config.yaml
num_hidden_layers: 9
hidden_size: 256
num_attention_heads: 4
num_key_value_heads: 4
head_dim: 32
intermediate_size: 1024
vocab_size: 2048
hidden_act: "gelu"
norm: "layernorm"
norm_place: "pre"
norm_eps: 1e-05
positions: "alibi"
qk_norm: false
attn_scale: 0.177
bias: "all"
tie_word_embeddings: true
parallel_block: false
init: "normal"
init_std_qkv: 0.0198
init_std_o: 0.00466
init_std_up: 0.0198
init_std_down: 0.00466
optimizer: "cautious_adamw"
learning_rate: 0.000923
beta1: 0.9
beta2: 0.98
weight_decay: 0.28
lr_head: 0.00469
max_grad_norm: 1.0
warmup_steps: 498
schedule: "wsd"
decay_fraction: 0.852
decay_shape: "linear"
final_lr_fraction: 0.0
batch_tokens: [16384, 32768, 49152]
max_seq_len: 384
doc_mask: true
train_tokens: 204400000
max_steps: 6929
dataset: "wikipedia_en"
MLP neurons of a small language model. Each row is named by its layer, matrix (up: input weights) and neuron, and shows model dimensions 0-127. Each number is 500 + 50 x the weight over its row's rms, rounded and kept within 0 to 999. Numbers have three digits each.
A block is one neuron, or neurons of one layer that tend to fire together. After each block is what it responds to, as a language model described it from the Wikipedia text at the highest values.

L4.up237:448501468500417583541519532472497522541431447484474559472525540360536440516465413518601490648478471519553481487496467481509465485494527476569514482496534463487549541451526506579469522488576478433482555523459480517490508470531481420540521523559550436628472485532482535561534468581408565507472455577516465488429495494451462570486524604434464513555472524553566529504512439515489602468470
L4.up366:530419625509493511538464594493375480432493474568461533571452449541470514557477502481590540577422544474548552487508393557472470456512513488403452494533490593444459541465496558469606536550478460564534416540481434427453529548486539336504531576533452502517450473591609483471534447516426423508500529527518541450479500559451333455522508476418520540669488564598579495411490493516464482552534
L4.up689:528488550571457600458466476488547494465512484536454527540431474406494623548470418507515487557469589527486492510440326533471474476521494547591426506484431558433531602495516651485547528549541596502531514549499513458531474466516413444514439459548492490506408546548433542534456591552470530519490415524575499537520553497509425511551534443418501469463503495570442580393506536604560520508469
L4.up799:548546534448437523428546517464476510486489474541427618472492470442488493517533500492555443611483604534510493457412446464535562483483481512427369457428452505454557545448512617512523508465480539554504629538432473450529449498547461446597533531616475479533476456527384472497538580554492489565549510523468527385563596550481450519511526586445588472410481442581423562436397489547529480504498
Description: Noun-completing word endings. Final word pieces that finish a common noun split into subword tokens, such as Cemeter-y, indust-ry, Commend-ation, Comp-any, mov-ement.

L5.up272:532388517431556484439541505531432489433499452491558532517547581588466540482531574551536558555485511554515518436570496493550557405500536455533539596493589426516469463483595508469431467365488503495532536540629506455508459616501529500441484417573513466499497559437473533469539449566515546481549444507475510561464421484479368525533525561499498470522429478518501456599517389516500511416588
Description: Mid-name word fragments. Inner sub-word pieces of proper names, mostly people's first or last names in lists, credits and rosters, e.g. E-ric, T-ro-y, McEl-ro-y, Mihal-ac-he; also fragments of place or brand names such as Bro-ok-field and Carne-g-ie.

L2.up14:515426454476460554439604558544452535519432526443471560518586543484461547454556579573445550488440485487555535510453451496540524567372597432422506490528472513544443420425536478539565500530489564456536478405524489331441464597497326559524472497476612603463465521478499471545423463418493432521536511514522522489445546434504515524544574592521495478526437515479447341474473493514515459509549
L2.up573:562447530493482521486564458544558423458508467525494577513431513462489546522500521556443501505419452507608500451420512491516515532425536457499590508473440493532443537603489458483403515371470477502510422489520512453414387535489476466491494499477534544539448529452501485472426548419514479530467513519590506429509533504367576552500561509545557478500400457466467450536448453528517488429533
L2.up720:513439497554464588474520519520579535475452519393519477516471570423502531511486566563496537562459470543504526542498509491542551484374451381426580438445473510537354460429445477582577465538490510490576511543578487395466382517487451566517495422502474541519373396456466558481502587526430496525486440542396517493563486475494408478482519628456551489491477547576464462532522447480522471577471
L2.up944:516463413475468453433545526495536545483395492469519534479589513448496542523552534604412491507435479530605492505492539487560478623464396474460563530484524524562377540433585515480491480511525517564464451433513414355365511638435489631531417457523503535515557421496486491439498552448455437558476525579538492409455551488507476552497540548479481423484425507458444503559478500496592427478518
Description: Digits inside tabular numbers. Interior digits and separators within numbers in tables and stat lists, especially vote totals (1,5|56|,424), scores, and comma-separated stats.

L5.up13:457475507542487486497446472548459547513485466475497480514436502467510457538480489462536567481486502479519554498566487431527518492511516485683506480455646561512422527486610438493592480510630461441496534494462471544483488559457574450486470507460425490530571453482484510539486536476491594493502469541528490468491536567483509372548508407484433479525552529543549570385537522545542499470474
Description: Year prefix fragments. Leading pieces of four-digit years that still await a last digit, such as 199 and 198 after in, born or dates; occasionally mid-word fragments.

L2.up87:585458488475555536514558484529501516519483404505502459556507543549547473475568556530562552481432516523570456488520475392517590492413491503400484511446488632528523409508544507524526509572529470487469477437566388433443464482474413562612537540453455501365503502533497523458475484507491449502492501542471472468533628509488467434493490520500564455444434562501565420484396488587502506519452
L2.up477:478482489524551450495499530552480528479454500449517466555440541467445526572525536555519528421513585528512451572450470487542496513420549508542564627543614428585554474478486571491511434549459459590514565505508489477476524497516415495513563568514448479375473424577457571452501456489463470572452464572404471418437537419459504549415520620462548488458457540535365521447517538548582471511551
L2.up686:514508409484545487508499554566578534467426508491475457501463555471516510513552470560552542450446611526459488489564422459564520457530526493588513523549479598526520463409460567432456479535522435491431508505612474590509553460499389536542529389456468535463494535490437576487479496457491463516392529548481477383479499467487446566420588579478485556563440419486402575473400491529449517526540
L2.up715:585574508438545533456433481519554525499526454471506503584488455561401517441464546508472414488495505447555477429542463369518574503475582461405494424537506529574534499447532480436502475568592516453525513458506434555435453470470516519593545540518455567479425518569501528420496530393500522485591404508432495495632436468497489466493534618518509521420453598566517330533455499501424526497482
Description: Predictable continuation fragments. Fragments whose continuation is nearly certain: "age of" in census boilerplate, "ai" inside Azerbaijan, and mid-word pieces like stud(ents), bro(ther).

L4.up141:496508532484583537523413483515452570492403428501535540482539516517527502549518494602619569580450615468488554493481504509547596451515540557520436505500473524589484458484513529496459495476538507538523480462560504430511467511467501476522414508520483566529499493461507537552535527516438529470516471511529628500378558525504549491580550529512502485357507483506542449575483485544483511531475
L4.up335:465393477485510527518502502569448521432478470515497568499557637510495544484463440528493555517380408454585472485468507518472544455534584535422508498501507588595393426532471584568500499415567430486464520448524488453508499564535506486613493451507489518469559501469509449484493519456430394517493569514554524475530505549472490509529562456465564550501491580511542543414500446541479435443588
L4.up980:534494516461522488494527408538461559553489483496441491495535381533539571434548447447510454667535560496468481602520483464512479463558471483507453501484467543428522567512545538527488507455423478481494517444555519473455519511583426481434441494510450460498489572492479482518590506503450425552579515524445542413511499504474434504430587512486516478451433437517509477422547464565445554483473
L4.up1008:472455510469507485517579453519456507481467460499459470482538554401481551491444580483464534515440525526509565514511469379496498441489573557494441517467556524560489569656469565526551468502549486445508511409447386413519456501525492431466500476461500495483519528496570584513490470502505459569565519514528522329473545587438487451467609569525516438523477486560369524506505524563494571452505
Description: Mid-word fragments. Word-piece fragments inside a word split into pieces, especially "ro" in railroad, Broadway and bedroom, also "re" in stream and "ri" in Warriors.

L4.up55:518549527455488609629503426537526484568528490448505477530444533496458418517491460468509427460471481511594474482420467456544512526493486488498520464512430510489434495454492589494542543470531509516574512593578476489533464481531470463452561555537447565401470466500564607487486524558532361478415485497434506519545550396485455506449593564491510505554366533569479421499564341514457373490570
L4.up78:538459622530414542517509443580398547543508506473460553433468467482377493459522455400442544506526480509476493497407442495467485488548570561396453469477557525540459529554503433549549510479532505558424551500532544504481509426537478441540492461536561626483431479499506586414512471475494475549522460500439543477528482538450522566499517526583435537556498528578538425455527466433469457541563
L4.up417:522536520531392606448513509603463524468530457510460517519523588514503478533479487387500545572576531494502545527534420508473418464508567587494572495486453451461498524573488540548468390501497472520483531466518419388469515516383485451508564603448432469462494544455550455518555555469477336487426556515494456481575483479479525475448504574520518513489471447667412411450567494608496485532484
L4.up457:532447486484395567509556476478449488486499428498560554457464511484485460514549511492558497552462586500471534491449408398577505498467492494450436527432536523542447487528579473517511516486485544497499526549598440460555409474565466482574510502489565486425562458491536631509421564465489488508518453514471483588497504506472489501536531545388509466464398467466510442467555443522586483552542
Description: Sports text, word pieces. Fires on "football" in "footballer" or "Men's football", on clause-ending commas in sports match or career narratives, and on mid-word pieces such as work-sh-ops, Sh-ow, sp-awning.

L2.up337:457438612596555528527520539501550463491456506531539519496469508477358442548503438505583516627555460478476596507452419474515475448515558513492507468488474470492433516532512483508533323599501515457508478553478537491496463529527419536620414517470480499535516492526528513455440467525494406516566612515506526530425520590413477538487462456431529512450503515623530444435488430498458518499447
L2.up551:527577527487420454477459518492570484430505497517445496544534474460458482517416467510451458507499504506511597477542447408616527420481533516488515484456432490404507496467463584467470392529405402523589480556531446456528498455478402634472525518448544489513588546558512539477552530512476356566525489595497534534583488451405478519496466547463477496452505463585477544480490443522486547496496
L2.up636:473546530553546460441487552520575516500475474492536621479462478419417516582505431511564561498519533488499598520489426434446488381436451533496538520507439472501455529487505546481509423602581542529438488556437481429464511492518453575661464523532446467538456443493535520559523579507542496482545525572510508552488477560440457537501451488548531506484454529604517508460525486482557508515509
L2.up815:547487502610544530519510547536414559413412509565484540521531486513501494550539512553489538538549533563462538591504469495479528416366506596590486460497454500530518493490481547547457442474603446486487525505488443450527477429461391513468400503547465501564509522509494493512488459512437481576480510538489527471567512501540449500446455501529558476445533474567450457461517390465537560526501
Description: Past-tense verb endings. Past-tense suffix pieces like -ed, -ated, -led that finish a split verb in biographical or historical narrative, as in settled, collaborated, faced.

L2.up32:552467499528494531554510493465574471556481478421521487484473556429481527582553457477530520522495471633410536426510547544440607567494554516483547540401439553490525517489488495464531480502424523520572529469573474544506529572505522508639370421476613463593489463483446473555462431546530424575550515556440466412493563466506441403489540511489498479573413502498456540435400565521478548592547
L2.up504:506432546493406530481526526488462510462480479508514573491431530534443551465505557453542468465449492557473568381531499457504516607469518472543536554526518564521509517510514481479420475534489482526557470574541439523504437483528432541651523415494516593483475513472513558493463540492392481651516506535510469515505516496545336478503475473504473459537444459448513471506423514464533453552565
L2.up629:535476503500476551479500486535486524434420553472550549488547596488383518545424554465608503535484516591504572415463453500455562436501415468495516521581501492497580526445511443494507495504438442521531541528489468414499450424590497617556511403601525511557439557471528450551508550469449466620526508513431413432506545521444521498531520471395503402474522489493441442444398501517483423466530
L2.up995:511542496538539489464492627506597513540429451453561539496436488498511534498493418504571463574411418543468593383372502516475523549452511479485444456508453522535581573445506550538428566576430520577497466514628476441511531487456484506511536492538523513506532480449459545439564511462518413609463467581455448513517588489505546369546550491463530439536428609503467464457395537444409429531534
Description: Quantity words before plurals. Quantifiers and numbers that precede a plural noun, like numerous, several, many, two, few, and "of" in "one of"/"a number of".

L2.up63:570451592441393417459481579485563461550518439551503548559498513517431534453604508425436517522448490557559570487550507515429490516476443578442445479505503499524414487638411524475451498561572484464438562529359470515494505471440467564528548535498418600395536470447522530426450537431505478539461503572520560404583554479509518473516509493544489490455468588551466457513456523501494512467570
L2.up218:499453491493414403486547577525589438485487439507495552615498544542453533455494505461477517527543574596457491475501507478516453623520561585467557545460522570530480582464482565521435512511534513487515463541537360450398487458478537498507481432503425562456593530483499458534506504495492476534552519579504504404525424404464550467528534488525530408500388523554538619463487471549419471440530
L2.up819:473517600522392576490462640529531429518521496489497461458538509424617592497512457471505528543452448484494479508454500494357501523434528513497562506479511472386424523551534469522482457546531519402495534558505426543450494473494441497453508482513469478526560488427478521508442489487549429459500462546480368459529559534457588485517562523548504386445481628525481482549446495567413610418588
L2.up960:436431531487470486498469489559550537599482474481459546528492480481492483621554533494485519572480506513502449529557524539550544506417533452478602534454502602508430538521513472495448457558581389558455519574486464458398481559565512608509552441493454592458521480472530516451486525452514450490534490561530414468571486504349533495490538476497439493499503528580558427445375541491422490509527
Description: Numbers in tables/lists. Number tokens, often the first digits of a larger figure, starting a table cell or field after a pipe, semicolon or month name, e.g. | 10 |, September 10, L105.

L5.up610:606482471540426526458541435557393503481454458443495452477378572479530524622528501483553509467550585491522568556541382490502516531503493559528459542508511471445467482459520504457413539510487552493511453491564525528489547487596444489440436501610437467482544491490469553545422560572563364487395437509375479435413568500451505501571478565519447543530450513481458456477524503523504478453678
Description: Mid-word fragments and semicolons. Middle or ending word-piece tokens inside split words (Som-et-imes, Sa-und-ers, Vanc-ou-ver, min-ute), plus semicolons in abbreviation keys and table cells.

L4.up171:534444493468445515466425586545481458476473441453450521470444592471473495466513490484504535499487533484514475458557533445512545540437403451538548460463673605406379473515518437520528419468485538447506526545542481466519518586428513503511533492516361460545460547505512528634520518482502532466522545572471484531561514469519550462550472500484419546527523558604561544499531450491519418409512
L4.up203:453472532466497510474448597572540395432528417539455487475479598430549452506488507456549533521542422522545455419533472408554448486468457486557484485440508589518448425442454497477581421420571418496496451571547469526585463545454589503545587488519438433496547394468477476506434568498565472540508467544532565407498543490447429500491518503558512473542429537497532518534533437511563458426586
L4.up273:432453500516448463535487616581581526513460476445407462509481522433505508552569534483613582513439461503527498510572475509549551553424448451518542474458572519450454561486497469489594451424535442537503536592482530502529425549433519458530549508560484515473514571499431563552420540478476554555585424537464510436539497573435507387578519545514545467531440528463543438445507502546557566376472
L4.up852:507542550490456525400474539573460472355468467500404556546477423546478555444525566504496538514455459540541433437453575397541446464537472485479534580454539481452454494568504431439452520478502444513521477491464500442526425518460535529517479578605504512486469506442475488481545627516487443581495503538554530366638574543485564580565491476545587499542479465459517518546556547511519484381509
Description: Year prefix tokens. Fires on the opening century-decade piece of a four-digit year (194, 196, 188) and on the comma between day and year in dates, e.g. in 1949, December 16, 1933.

L5.up105:562478479458537599538506538566471495348546475554485523572493593445508547478504444505584465520519450512513495448575471455477457449507493505541588463533417513424532425586540492462529522437464498353449548584525429455473522490519453578507548528380557583534463491471534506470467515498412467491480600536530463486530513495443522510494442474467542473539540529572549355587528412495503457475514
Description: Mid-word fragments, sports text. Early pieces of words split into several tokens, mostly in sports stats tables and bios, e.g. sc(ored), Go(als), qu(ar)ter; occasionally table pipe separators.

L4.up185:574528511442480493449426558513326512515444464496475528576523433472461484549501479571505441554569452519487469549416491413426476472472543531512524459460510574462460461549558455544478513587564462475485480542398492499498541439542462596432544610570502524482547419533526475486389559519483386533458570546475441476532534471477519498497525486435475513513418630615436517502427470505599565378608
L4.up276:533439505509430409497446568557442512461517499517546490519463535503391561550518488541471549547337473550556506555568460493560529544469430489532563383474514545478450528547527452487422572435466470493446486507482510444512554540483451426408512523616513458542444557490505518516536447493450504556464485616527476478484580570437436554626488476493513541460465513519460461387500576544435412564588
L4.up873:544399470510462498485475605506427470531482493447531563496435522468457479546501466505469514519458468509531473564600488482579531532502471531518531439475566525491307515547531475510435549600570405466475507462537477509465507532492466534436497586518422491420504557524562602434495443566477407512462477560501477482493448495456387567478532434487493512471414570495474493487510515483442540448544
L4.up994:538455528531538537554470531554526583478539467492495472531460529555434552570522482479476519505426542506522547443542485526423535484477514483518541508396556464451527365468541507571480509531426488445492581442452443436417473532509492509530498564513505645482406482488503530512644489503448591529448587495488527372431461444495389541425436505515577454454442464418445423534546465449465503472459
Description: Mid-word subword continuations. Second or final word pieces completing a split word, often verb endings like spl-it, inj-ured, caus-ed, wh-at, plus capital-letter starts like B-ournemouth.

L4.up31:517562581574440598457549554538437406395395493435467573524446490499412479580506416519484392511573514477475506541479463392487501490585539587477531502555419498435455471520434446437476497488533549548501456520598515539419533537556459399456486454459572547477603460481463572476490454546448440476504443525451451490453403467488500530502530530530424450608455423542412456456557498512426502576625
L4.up344:503440508559497487427569521496469401412507446511490564430480565335509568527526434395602505521514542447414555461518436488560534555474467491479439437409454490483446441496489474589468522510564544506573546441575439478533542516470542446574565503583478462494533429511488508566456417550488503539480510615489509496495481501494385472546563627470562481613409490546480405588474475469508484509513
L4.up453:535503543603538454491602556505520446409417465490445565524429508427511520565479443531531480491442483546452551509517400408440471540502478563453469401532441443460435440498398538502551503492557573520513471589617417551469508525487507401476549503581453478535485492489444728461492474518525476506523491541444438460466464531438483436553608566523499416551474577544469500554574511470529522604538
L4.up826:537420460463478509472531541519542563507415437551412492475434515465431551502532466552536508499528493493475496535503437436528560453508478482441487345444489536457481458466455504569540562597562487541610543492475542513482526515493522428576472491499391449539504493516374527431501478519512542605475502526600551442495518393471412584478509615509512457520417547557411473459465526604495453513464
Description: Mid-word subword fragments. Short word-piece tokens inside a longer word, after its opening pieces and before its end, as in Color-ad-o, bac-hel-or, Vol-um-e, Camp-b-ell.

L5.up111:523513495534454468547509450513447439501372490538468500524612625483341430521434519451541492598417525514547578495492519443596521492532551485530552469457545522444466596543501549454501572478480481554529516506605479486483469469445549432495555526578529496511415548474534499496604486444449503510495485575481500560482640475429503503508521504445475421520520489567397458425520484449429478445485
Description: Pronoun-like word starts. Short word-initial pieces that look like pronouns but begin longer words, such as he in height, she in shear, o in opinion, n in ninth; also real he/she after commas.

L5.up629:512545509522469497440460534536533606461505492444406556513435454529503538485525478440462516534481570553542558546448406499504492582504598532538542464502533599551518561616560416482383485559455470496423548424518537481437444512470446448517531465464505567466405474489493558549433553420452411600470526526483507414476500467524591471585540561489492463531429519578569461434490535494490502495461
Description: Continuations of numbers and quantities. Responds to digits inside multi-digit numbers (codes, scores, ISBNs, counts), and to "of" or units right after quantities: "100 of", "number of", "15000 sqft".

L2.up140:475489596605527385521490564541559519495509452476470548583551548561505498549540509510472467483444544532526507530591455501568557607478460468411594392475439478449462475499482473555464415461556479546512466519459493546437513575500516476469507593590420453510569466452422562601549444510507433544523491602547469453466566519410503452555522557559501446498511551510536456477494470572424494555538
L2.up292:484472562544472541581454522527520542538539522415426541569477487538451492513448452408516440514477463522491501424485431424497507533517537490418526468514455445404417500527504592464559528535490513496458418590516538473481470525505495444494535529528451526564490469543405544558512544566524420545483570521517583541488509519382527478581563508485474513460413488501563427443569460497506439561617
L2.up667:534531557527558428408473519503504516481450373493504510508544462519506523514529548547466469548518421574485447548512548469506539514571450561446528468557512594504497475540483437520509541574535446559469459557508407516442522474484495414519493566583512506489534483420437505555516389525548473485491560555509525446468485466509434469545567547520549498521414586430498477504509444498506544523612
L2.up865:571433634459490439466478498519432479457496451483510462565563439542478450461588437501404458531431417526515460524586446489525521579457467422410513498444508561450454506474539551506482551527580502472516503556522489463428421542468494580533480504576424529439551476486443473427463537521502510524479533592520478418530584541392477564508475525592523427552436541477525435467463489517437431480470
Description: Mid-word name pieces. Middle word-piece tokens inside multi-token proper names, mostly places and personal names, such as Ang-el-es, An-ton-io, Cal-if-ornia.

L4.up49:564499462487463613522511570491411479406488482481409516468406575448414480522457563502548515504394494526543541461575487488541502417445605601493590435537612535480453519434419453493569453529508487483531542603502538459495406611447475496508571455471466464600429594461494549457458544499436441555436414575528490497505512528497459545511513441451535457577502439539502476566433501459503541483561
L4.up389:507486460604540535468399496601384438490454460537400426502554588487484474469516560461536581525473526521522504470462475486539495475523602613579493543436466605582551538460431503541486501478517578460468530458567459585493479568593476516534565525526572547483460462424562466519510577484400433531533476575473446548496529511524440464496482516488543478606468420544499486490481415458474545426526
L4.up488:582480477512554508529488580659500548393485524492450440453540580514440543556458440568470570473413447682594498527568396455491436459480603498504547416467404455492515539445550504539474542416498428440517512373500509512494434598408501526514599514414529458476470532519441446496568570518448497572442542565573546487493600533474442547572402484499538489483465505582413449442527462529482508533527
L4.up840:544553537453471462509535429480519504430527448505421594531565573433500597519469517523593459480434549610533530584420485486525568452452541506482533482563472504572486422482459424530519435535462531443503518484494465407421476592489442493611505493465526523477465524506553489502423544464494525582515454576456539489553532481413487569499514458460558473492490455513409471526479392540408444486482
Description: Mid-number and mid-word separators. Decimal points and colons inside numbers, as in vote percentages (59.8) and track lengths (3:36), plus fragments inside split words (Sw-it-zerland).

L5.up305:581439514525515474441498497564543600428536475537434511451410517565512530573498502457511591521509582503506593570488419516578472419436526531528428473525510604626507464508489456450527513578557568402547532509470491497460438545539521570530487518469450530482515403498554517533548520440443487552439527510415423485465514447529359493425461471415555504524473536511518424531518448491525509517493
Description: Past participle endings. Past-participle verb endings like -ed, -ained, -ired completing a split word (built, inscribed, retired), often before "by" or "as"; also "well" in "as well as", and digits in tables.

L5.up955:480493587441503500531517463487383387504528462442530559477538508428447407608478533492552493579493536539472549525486433510484615489602386475601458456545467496444501488433539547450513490531551438540522520580470504517444439452461503479530554434541471516555475573486431494555527529503511486526479443591431521404520527556421508436554492521530433442563446469489522590491510550541408468460518
Description: Suffixes inside proper-name titles. Final word pieces completing a capitalized word inside organization, award, work or place names, e.g. Psychological Sc-ience, Civil Avi-ation, Rossby Res-earch Medal.

L5.up188:599498502571474602438509467563422493450505461462495451404362486442507380641609508510489537620468554529475542513448507534505440442528500565518489516512542585506477534533496530483425562554531410549516508485586519508510512426539429466461478443533472558511547543438479559508493653526498371476444446587566448452508564529468571447498503533581507419507455486444550447488513569411594489508531
Description: Table header separators. Pipe separators in Wikipedia table header rows, such as after No, L or Minister, plus stray mid-word pieces in abbreviations, like Miss-ou-ri and CE-S-T.

L2.up188:439492495542447558551553494492483496415512500484435603489400487386500524461461479639538592477520538567542496502410498414496488392523495450425466498487466462478492436533438512493505456512427546548490483402574501431553425475608508511549489475587538534480489526536465495493507523582473564455512452523478522478443490458500457509576536465496546459430434408547531433602472527520502590550515
L2.up222:521507558492463516463540551500525498486500502467601480479414469480507496516455478444513397579516462507428582549496443418530489444493477429576557434548474556472482417461580414458409495514490482519498544592547487553525452498469532611457405562555532463511465511491528559536458528539473505520523434514495526490522429448513460531461511570467479535424452471492458416520518545663526494484503
L2.up368:500450436488475544633561495570527508455518487447545508484403493402457549449535521459479495585494494486462489424538478486525480513527499500481466465502558586476576596537542530447564461469515540428462457480607446465462530461545521594502484483517421487539446522503457558603428617460496428506499452501528496591511522540490517425529532458498446481530435525496419502476514545558539562523492
L2.up623:503539503512425546558546510483464519420552451487456537514438480399504521507512445449607586506510527474490558455435457402533560430532438483492473533451510540471489411512497499479454466470447573500606526488528500555402394412562533530454551473522462512568474571498417493461456532509520576539578498519474495509461553495437522438471568529440453432445448457623483504493504459536428533623463
Description: Word-completing suffixes. Final suffix pieces that finish a word split across tokens, mostly in biographical or institutional text, such as execut-ive, academ-ic, assist-ant, archit-ect, col-lege.

L2.up152:376501537527518409515472440559461501537440514471493495550392580456505519435524544504457488496570541535500494541512559493579488480451514436503476565376513444462484496536515553518502432566496459397491565385501493406514463573507381474575447563487458511381485443513510546482493443588486407507526474541393469533438563484515532512557550500514595452473533526500492514456449458479379654522456
L2.up354:564500493567495557437453444512590533526411495529526426462460513419491485504569451564552503565486414504535504524482549521473443435433597560527533543401532520472455454558457511477552456570444452423464513461483481458617498575560436573572457454502513511482419412500490492445559569512463467544483567533447465554518538398539506443496476531468383510575480502512568543545447537431599480500505
L2.up847:550496481510503534510583487531478535505432489484500463517512533499428440515527483442466482560348469476531544532461505395514536515453555412445489492478507544426383490589553562562516534477462474457536476483456508325557397563537489513585552484483526533541515474533476539490461586490395439555584504514447532449447607412428491423509486577472428485433483508488567502566508540522585504521530
L2.up875:471507456513535512494555517509475457462466462444461519521514645469417536455445454494464421459430573493471547441557505503572461469418567459468512547466475504527476495540525523507456446519543502504607472482546440500501469558517501617600545477466548518571443480489611549630535508474479462510484528559530487495479512410456432548525569548417462493581492495472524455570427383436545445488491
Description: Biographical third-person pronouns. Personal pronouns He, His, She, her that begin a new sentence about a person in biographies, especially after birth or career details, e.g. "was born in Charleston.' His' parents".

L4.up102:576430534499486574532547486492484460466415465456591543603484524539500566469518482508400507500482510572489501566476526454495528591498567436433476480463424584527480618485552477498494562497554529461480517517478392460445471439392408542545561516456493574417538532433501467556442495478503433514461490536465459401538513574502502497485540503491456423419480539569526479572444461484505480581496
L4.up526:529466461552462508474564583490596489600477452557469515492459531397495612522527560485494566520491498492411640493498430516566550558395576484609494472440489605543430509466524450574435498521563553469592470582543419514436395545529446481440431404496496570471503422467596515466476478521571482508467552546444409417524457501526461335469552497491540439486480534475497421488476534517522456468507
L4.up702:487474493562516524411558470552478556471485484540404506491432464460506594480539535509507490563511535520514581461430447486577448465467493492414566527448467487525466609542515524588452510512436570545541431509511482406503519526464386498619421588547482612415393578535519530526446551521458418594567473549551564443546499520466421447441507500458561505536494488542537496446483519438608469511482
L4.up748:540394508491441513533527591521561488476405529469449522584524623471453545451621559466504585505455514505496592423497474562509498553507546457496487343545517639437515506433569466470421484571448561467544517597561510486471472452545426447502487462488511585419509401487520514398559472493497413483460490550431571387492451560512465469553548529508489462511461467531493423529390521429464528507515
Description: Leading number digits. First digit token of a number in stats, tables and figures, often after a colon, pipe or verb, e.g. scoring 20, enrollment of 511, 128 MB.

L2.up168:447522531468396421530482589574571498509489493442403549597486569475550481489553524455537516531486489525445504515513482553514498513470431452590530498485478475502459517455535445338598540419483515452516510407466472521452556585488460476467518556538420467471491464579482587584535533515475408581495398499502511452425626521544559447537522495546514509609505516512477506444460502555466531391645
L2.up262:503494496492507543443515536522469488531453517499475508518442513481521416555589484524501464446484468559581506534419506476480476484479569503520502537485519486435547536388577534446625431513562499427555607472592491449456406477466525431483481474485469521553496495522522609477470548419493433481537410463443532514479548450477566540526519546527476437534432585542551500506543493472496528479516
L2.up626:433495556522398600472434541536499430451516497513498580561466514481534498556472491476499469466560454537443472449421470447454485486511603555484483491468551599433502485551515531524592420386557451481445515507426482586469449467441504468555484541565567497479486530506486526499549566469448437529535473509475548473519517430494427511558475562550468520516479553497557502540605485553494465430574
L2.up804:522557563479422417508492574552601402526481471492516454500465504469510501510542541542447520550481459500551492477509512445530529622483531511473541474534500493580403504510525426500516466468628503455473538514436416490392413486502508457489476482528464484488528479482481547527476510450537421469549431511448528479541495432435607461546530611545528499493454568498466517508538495527482498435633
Description: Dates expecting a year. Tokens just before a year in dates, mainly the comma in "Month day, year" (October 14, 1994), also month names and until.

L4.up165:499486466547493510502471537527514539537459500501449507560461569522440560546431332539537408487365444619534488460430495467516555515512513513464514414496511491504462562527572579429497508514504426537457473460464410545497527547514412403490565422531621505500512600511508598414486559464497429542446562526432440492574521480427500466479521484421413425526416548508494508491518541501480598480572
L4.up570:612504471534463486496434287509480496527412486408459474524593574486477539517415445481540499449475506482536488427469484522532460535443432507446445536510548514442544533481528550558473519505490449505542509550554472443535463606497419425592480585558540568504452540566498498496526546605455400496474503560376480535527478489457454521432577537446457392540419467446515513539485525416485527423512
L4.up871:423484573548510521467503428484419493518434493454481483490495519430431467563427482513521506509493565554614467465519490441427469482494540569464519488453558479478454568545569548490569570589561447426580526474481396453468481570491599512533544532482504476593499562472583620521475552576467373495568541515504441553556453529439519562552524489475516431493417564527550508471571386416520664479477
L4.up927:461515512558546574506481412511474464573497425436506533568561603399419573565383417521643510535483496521496489576473538495489492512530532486443533476579460528445525541600566568475491526489494538470512520466492429514535478531529466476610510499496580526437443508458602518563530530545524379586512467529516471437476509446497436461474441510515511338548430461520531507575588407494450492486469
Description: Clause-subject pronouns. Subject pronouns he, she, they starting a new clause before its verb ("hoped he would", "said they were"), plus word-initial pieces such as he in heats/height and K-o in Japanese names.

L5.up474:526427551507518547529506543589428450490418489449514574498515567570470522509509387560534516509374478534485545493618458565500466528505577526546435410489464537417604585445527483491550504505511438442493575347452469426443436586419473453510481481481555604468491455513489520454526536366505549600378518511582508422481605481488473572545479555456494467534418517514510407466459452496516503510495
Description: Digit-group separators in numbers. Commas and decimal points right after a leading digit inside numbers, mostly thousands separators in populations, votes and attendance, e.g. 3,820, 5,256, 24.8.

L2.up166:522511470512505525529536501545459561404541510539407453550562576507472500431491531523514497531436459491573507478521494358553521426530466468487454422512519447471490472422498535430552467415568522499518522496556488387360550466514510475504549507659528482431535565523388491621480488471515483573468540534530533511482586466336560512462512537462606489522477467607539549502503478560552445417533
L2.up216:515551590562547499530547594519448523433515498465445472555486445483405375470494466365488545602517504429501549509508427350438502437484409533528499459542494514519598473426466498442432535541492532469447542520537522537514529447544509529471567492536627570551475520531456559462526513507530510571565428487520457482482431592464559464502517525463480471479492493502534446451480474437459440565439
L2.up268:434497533446500556435499498484365424489502525470530488555469501453464371475543495444549522473457482509549560492440433474445472511510479521575485456440634512492455553431552470472583476478552453530513593583569513491503405440422440462475467550562445486479486479511440562501548512434493503468528403552574550366518602555540541433561534567546560496496502524452558515437465424503525544347525
L2.up778:460533509560505500478461474541519524469437517495493511476527590484518484479503507503510537530582513447504528479415458492498438566497516438515481473567497445504485429459523470537467470462480607469565612458504530425508413505542399493621424500566545493498356366519412425610468495487490476541535514512439510553442546493474510408576562566380483491491446519463525445430470442485547460507552
Description: Clause-boundary commas. Commas ending an introductory phrase or a clause in narrative prose, as in "During the end credits," "However," "led to another coup,".